Weights of a small GPT-style language model, trained from scratch on English Wikipedia: 4 heads of 128.
MLP neurons of a small language model. Each row is named by its layer, matrix (up: input weights; down: output weights) and neuron, and shows model dimensions 128-319. Each number is 500 + 25 x the weight over its row's rms, rounded and kept within 0 to 999. Numbers have three digits each.
After each neuron's rows, "raises" lists the tokens whose logits its output raises most directly, leaving later layers aside.

L5.up108:470502506464499503481494508511494483457498505520470502522528510540480456511528464542505513447464507515520543527477518496513472522488456568495507490518515449477488546506527516545503489467495526477524519515534521528491488524501489520479469509522466478426518513524495454464494540474518485484501475493499486538507479500445529472472463476468452518523454536480500538507504495471517493499526469485511477485520532492511529496517478472516486500524453507507526464484482464533486485487515501516549485496550517475479514535516476493503490467508530470509482491463509509459461431471481495511
L5.down108:493474505473514468548482508513495489489471499453506500559519539524512451524503550536483521516466510525506500480486523501513464516517512531477510512515517563500541509498513538511523526505537511520581513505476463596548491483527523502511503510488460519488546502450518489501499445490534524494496510487489482525504500517484471531491480487467474534466502514478512482522509497491459496498483485467484476472500540472532485506500540496473520490500435464456507478501533500492509554497500499503463503498489505465554523567534495501491494485506471492487478470432512540496456503508547476490
raises: "ings", " of", "iation", "oda", " Committee"

L5.up107:542498483507492491519483478531529509552461512470562539535474507454533500509518494502495506477463503517573526524527496498552508543465539469512464507495499489524493541497530452491523518502538483487508477492497548455510561496512487514482485492476517503509526511490496485482518512524500501492504491517499469471507471520504482461512486488473521455506514509530495483500537538479503487506452505485535491516541501497489517494522524495489517527498516511452520535515444519537507514536493497543499522501551524502484492523489501486517510525489522491519516496506479513500475459555536525490
L5.down107:493502480544520522488536498514507456492508528482433475480464485534455479504537505454533482537556470511505480510436506493474499507503468542486472493490497470436512533502502544474498465477502478488474500511528488500509498523507527518490480553511479474530532499446530490508502458513531492531459509503536487507478467498473491527459478531495491473494480535498532482504545542474483501481499500527505457508530498434506484517455543486518517519488471520496512553525480505507568486525483535527501484488508498487513505489529478502520461494522509499492510506464478488486486506551507483500
raises: " of", " Of", "less", "ague", "n"

L4.up869:525502508519513515482496514481471484509480508516512524496442524487549501529513527480482526488472516478502539518490503533468487512481468477515462500500489443531512539557487523493521485518509503493506461545488533483510512495527521533508491504511449520447479487486459488508484460540484542481467526504526484500533505498447517459482513486468506488521475521515528455516493504507501493483481496472507509524533540484529515479506509509509474495521484472483535508445465490519472542534521495487499561506485507497462498489455521503533514514544515519539501511515531515522499514492496529499
L4.down869:494526543466588486504484471513523527485494451519487513471461509477528485506494516523501537430484474496537537495503502432529513459491528503536517465465532495510519527484515510465495500532509490511523477540491497510477539482511508487510548503483488521482485516470504488515507488525517482488483523504467555538520483495470481508521540513488500479506506469488538473535481474570484521519501467516481497505472508496481514458476538458480502474483538504478507516487483569461486508474508577481545502464504501507496504492466479494481524466514497478514489520523500509500517514532488521482
raises: " into", " and", " to", " &", " towards"

L4.up1486:496511494505499535489495466494493471491531437524520519455519510486528496543531532499535543509475542500487479494467556501516475475550503517509457509521494481533533511539463512498461482490530474511489546510486474508567481504508499525451521467489485485481520486475506512476539521506500505475537505514457500473509499513456454464535514516490457479472519516454512508507482483435539549491556486499510508531493473503497455524495520545507489471479505461494516496481505473499471526449507458529487550488523516487494513493496487491479483481522508515506502463488524506529480490476521507538
L4.down1486:485475477458522499529530448513491469513535498509516487518482472485499513516475554482497475538487527443482460487499525499496500522503512477496478531503449512502498496508452502504455519479519500450480539504494489528509501538476506497497496474471488516447532497497507553455538494524524523494527524547498496476465498527487508474502514503533474485489504524466511558502451529407499497502480462537534526460477444526516498530520470539474472500509480507518501465501546490551479514474490512537483514475504525490515523507523534494483510476461510510523470468504511538480495503512492534503
raises: "light", "ley's", "ley", "elle", "ly"

L4.up959:497529481489526481482521512453470505465468499502524514485466469498472539519524491483461525503521506482470474482507456449462518484470501501486468507487463503504529489503466495489516467537493498517472489487482474509506513452548511527480510509495531446529511497493542478543526494500519435520522481501487508483503503458509523523513483491556515498467512488458569458499551504529537522510519493461511501517528519463521516488480529480519477521470475516529460491535481506481533506520490462469518480501559495525505498501505491509494517466462470481501499494539481529518514485494499451496
L4.down959:498533485482468492468543509536485471522508482520476481488575447508452534502504504459476484531491505496477515525499484493502531485512476540519528537539475511470500487515518518518518513506456514531567458498489517510525492473504537480478496476583503451491506471474525514511499500447509492522507470514470488519486497526488509485525504511518558474523490491481497512489536496503515476512486503462533480478475533499477493486505495479525493463498526460475488519517453575516531511467506506485642532453550510530483491520498492474511491505503452489522483458511515507482499448460520486512
raises: " His", " He", " In", " It", " A"

L4.up1474:552505503463487438476509497487465509518496542492527504505517571516506490478497477475506503438531502507520521534462592506545467536479505485469506532482496529526508478509481514520493493505510447520527510480447475510526536520537503509512498496467477498492494523517495428510478517456440520518497548513482474489471508526478480497474522464457514477563493542536503515506530516478536523525470503518485500510475494518501504541476502522505485501462504514483452518494475485537495482517544504507534513464494517473514503470516523498496509469513495499533520492475488477535483467492500511502
L4.down1474:524522518497517492478485483530507522541484510530470509466528535489527483518543490477481468431492472487536538450463519466531478527494504523488500474503526517511494495490522488495495496515533489525479476492524497524483487478502490544484523521516501493481493522468474453516516477493470485487529529522430483513539556490489479474494488494548502439500516516510510479489512542493482496510461499511458467520514495522464526510480487537496513496510509515497444499536548527523479496501494484511447482459489485478468538482493502471500511491542477487522497486462505531498489518515489499516
raises: " that", "rah", "ledge", " That", "ight"

L5.up340:506473551465505482449496513487481484474527474510510523519458490486501549513518499489556461536525500489509525515515501514493442474496506491474459552511460495497497503500484477494495505532503521507511496497482506532470565551476508460511510486517499487501509471526473516509514487491509488516492503523504497472491487495488496543494513501503484504493496505506508475520502495499517500458486512499495496493508498501504494539504556510471449494553490540530467560482484507498486459527487521494505499465474512483485515488491513505508479501498492453486493532471492506450482513474454521477
L5.down340:518501520475441484499521502496473511496453457486511511484499499477475470475503458491491548527512476460480505538512440507493455514511577495454483502514478452498535499500514495475495482506508483523523492478475481474509522517514472522524473479488504485472486479501501493473519492507480486529506499464509529504498510505497494507470528484507518475513497464510506509507511537484539498503487510479497504543523527499501487547478514515527550472518497548477522491479480516479473506496485485523503511496512524477508490516479467477500502474462536488506540520458505489505492549518475472516
raises: " in", "In", " In", "-in", " title"

L5.up204:469532492489524519550546493505481506522470480523529524484509499535526506462513538499503532454517517518498494514465505489535475488524529500490513516512502504491500538474452474505491547475447485478487509526469524504453479519479565500519484499526512470481493472487509495523490469512496489482478505531458536516467484520527468525532490488500536487486512515504473497489492524495479475475529495527537519506527537504496541524520510460500480513492489535515528497463500520496462541513507495468491464507559511514515495476518551502495485508543456499550479510560495495485512467483467520522
L5.down204:485515458491476519476482501462493483492520456471474493491472468513506514493506495472497565520505501483485493524492505476499507506501487518478510518500471468543542495469513497470518490494472520539509469496501513501491462507498499466476491565538533468486507515500515504499511508520519502518455474501490523477451466415476473536493538504537507499500495473485509494522570540494487508484506478545509494531503540509537521462534501446506522517544520487488507463508486539537503484511495522501532417443496516506505494548482523518515493473518478486556485529480505497508524524518497477482
raises: " and", " or", " but", " &", "–"

L5.up1367:447498518535536474506517493519507478466521540514533507523497514489534458480455511455459481560481465496519518520500513505495517506486534519514483510521522504529513491535506485461499515508502497470485497498491544523525442470494531489491512496503515510495452528445521530509441521481507497476501518471481494535472466485477533483490503517482514512490492464530487489489481492425508521522508527462493520466508485491471505505522538518481506554471509456508495516501494496471455441483517475485539482506520475457537519513514497521458498511540520447529461537474448516507493488471487508557
L5.down1367:435517540484481426480509524539487447473515487510486498483526550483507517459536541458502463536486484456505517484501553504483559477484549511463507512487525503525477507503525520495521499478526500478496524525507495456501465545506449490501465526531471483509499546471494518478430486550509487544506465473497516492474474533536530520499490516536494514461488522502458491491509448432509537516499501463500464491501497497480538530521468550505517489502533497505509521517523528483477488501507485498505506520489480496511498499519490503467530508499519527496453486465495536553504506478533503557
raises: "ley", "on", "man", "ly", "ric"

L5.up266:478456552470518456514513519514483483519483536503515496472480495475474518518552490513493542520473480515487474523507530462467514500427503527531471488535521509508492505499515492449503519510457469499493469508440536520488484526534478513520515442455459487497483527517468521469551491493496510484572446525501497516474474503485508481505546522457494521512543499518539510524525526491496507478466505492494463504500469514486517512483507476502485524479480468505489512521490515521476484519459502489517532467474500507534503484533447473457549508530465470522508479484522480478484486512478493479
L5.down266:523483516509512504478542521470464524526527477535535492504465503485487544513478517511527508491552484492507480512496504450465526496506482509501502507532494492507508471472498511462446525484471529516522450491508516540490497474517447521515567515512506530455472495462503493530555527490549467521534484487518456542501493539467475522465487496466495519510506494475511527543523497484508507494521567465495470524510523518532500481481538451499478480452547491503517519503498524486544532480539493501554469508494460509507495501549448490503495525485484500465518515506491543519510486512497497493
raises: " its", " those", " his", " them", " world"

L5.up1089:510500508531517519518488488490470446493480557541491523463525484483485479503465501486478487432544491480500495525487527488520480482519523493498494502520499477522492480509517522520485500496514506487469487482536509457445504493453516511490529479496481525491478470485507498528521497436505556492484498524496531502480495540534490497510503502492481479506502511499516513552478511531500459513492491471477537527504505546469496524494469501513507525535466523520497520499530524504487488473484511502549547514501458494495504469444519484486481503515474495495490500529434492475536507516476496520
L5.down1089:501498529501514490539504496474468494466504475499512516488480492491515531482479497512543490469529528482513495518502474525512477484484536506526535479524520532485494478487497510477518430508517450480478465480469498500461504519483553510519481498544499516489506481489500513502539489430502513535514519474499519515488499499476471490466476466529468509500521464467508486495510495508482492542481505492471454507448523541500499519495483458498508486560496502473502526478491532463518511516497543473508494495498514522482495468506497528464466495504474505520447489497507498467497475523506521511
raises: " the", ",", " (", " \"", " The"

L5.up427:533541479511464451529542460473457465483500561493520420483485570467498476539492524497467529485483513493563481526521529490509482500494545484496513504476508463515475513512498475447544518462510464506486486499492478518501528482472499560451542502512484465495481449511492512509466504428540486539494500475490514470502516514528494519515478511506519456487504491495555485505519477534525504507479496501534497479502531506496537535451499440492480540470535506500434538510495532511518533539482517488527489487501482492522514530468489500524504496476448507541483475498485539522496526500522465465
L5.down427:557500537488512540527495495506460506494495497514489472491502513506464536474558503493474502504501456466510500479503488512505519498503481469489461498475471472455485480486480480537509478502478497537504501475426474486508522503496521531494488471557557466459477470474502516486487467456492478495546493479487482511523488485503502502548502459528540553502518494530482504503532491463522471518488435504497478501553477496495501540512512450512513506528490534448472501525487567522515470485516496527565497495536499541547528527484482507472560497515478509505489465494535517521536485470498512531
raises: " In", "\"", " A", " The", " He"

L5.up57:495513492484503515487527527512527507547509537472511503504500524449526470517525492537523494530495482552483450559502491515506480508542459477509455502522480503524498498537461552490534483509516503475532484530477496481435534493475492471513521520469478447474552540485442472483506517499476452461503511515499454469522495500491492477494503457486519527474476486537527486466472518522514495528490504492523493514486508473521513533468536487504498512488513504473564507505471526528512527522514494501512516498510495515558562501491484475481506491509460508518540465454561526519519491518442479486
L5.down57:502469503524527492507509537451543487504514538515488532483502503465482520458536549489524493476507501464488481527524476494483484488507473473455476474550506528487463496450514546460541517451552550509492503479478492481506528501497524521506514529513477517500492487543496494472513481507528518518473539533425488509491485480488522519475502488507521506485524496470526496504478510536506479446512495546492510501526464516475493510475547460509454555472523534482562521493492525466491464500523528507530518505497470465546498472518490485533518498504512456523505508478486498468470510486451455485
raises: " what", " its", " those", " the", " his"

L5.up254:523509488470480498508461488525487482478510496504515546492464528538520458488511468506451503474477487495534531499515542493481467511502491493471506542525497489488520527523462527465476522475501461501507487487507498498534511477506474493513498457499472490527537454516515457506485477486507532504436520526519525522494509491495485505452514470466474524487487554530461522489488485482486524496500492475486540486517507519503533532517529534481499476481539494524529509469490513543469530487523547497502468466537474485497570495522483464537506502492500470519525504592520464538525518519520469485
L5.down254:523525480493523502481523497509513504493491557484438479497545481481525554509534501485515466494483468474540542476480539484518538481480561478503501481531483501495500502500517551483497534485500482492461462503506527500520546480474476505445496524486488496512507498477497484494487475525537533487500499492460504489503473523453499489503504535511488493505518542519532484488497507427475480495502529489455514483518486489503495489446519529502505453479498478473496498513527519521471486503483515552502475527513449460547487509488495477474527489505501475506507502498511530425523485501490500497
raises: " of", " that", " Of", "ren", " about"

L5.up295:501520485494477525505478491490487495471477538487525457498441503511507530463524523514461498462445520511509513539518469533481497501486485481473511491527493506540502514478473508514492498443486520483520508531466506491529499504504483512510498516458497460470477492497508487525488543502518417507519508483512475547479514527516465489521498504495541492481512517513529461561488522544473505471498493484511474496516483472481464488500539526501514490498489499494490482502463517444519493509501489552512506507517514486515488507467513523483533488523518508495531511481507522507538494527460512495
L5.down295:505507511495507504516509508531485517510485471500531466499442507511471490459519518512465506505510500479492493485529496513451483526484479479522516493492544514506489478473485542470516490484483506508535516518429469469528489517498501475492486527513496488517503522514493504508530494431450468509525520490499521515501510492502501511485485518497545519491469474479527496494483485524486515476505531518526458497476498470454519527509553501524484479491487504492511492498458520515466505495472531514694492467490482497497474482562481508520483542466498465483474478498521464495499480479504515454
raises: "-", "|", "===", "\"", "="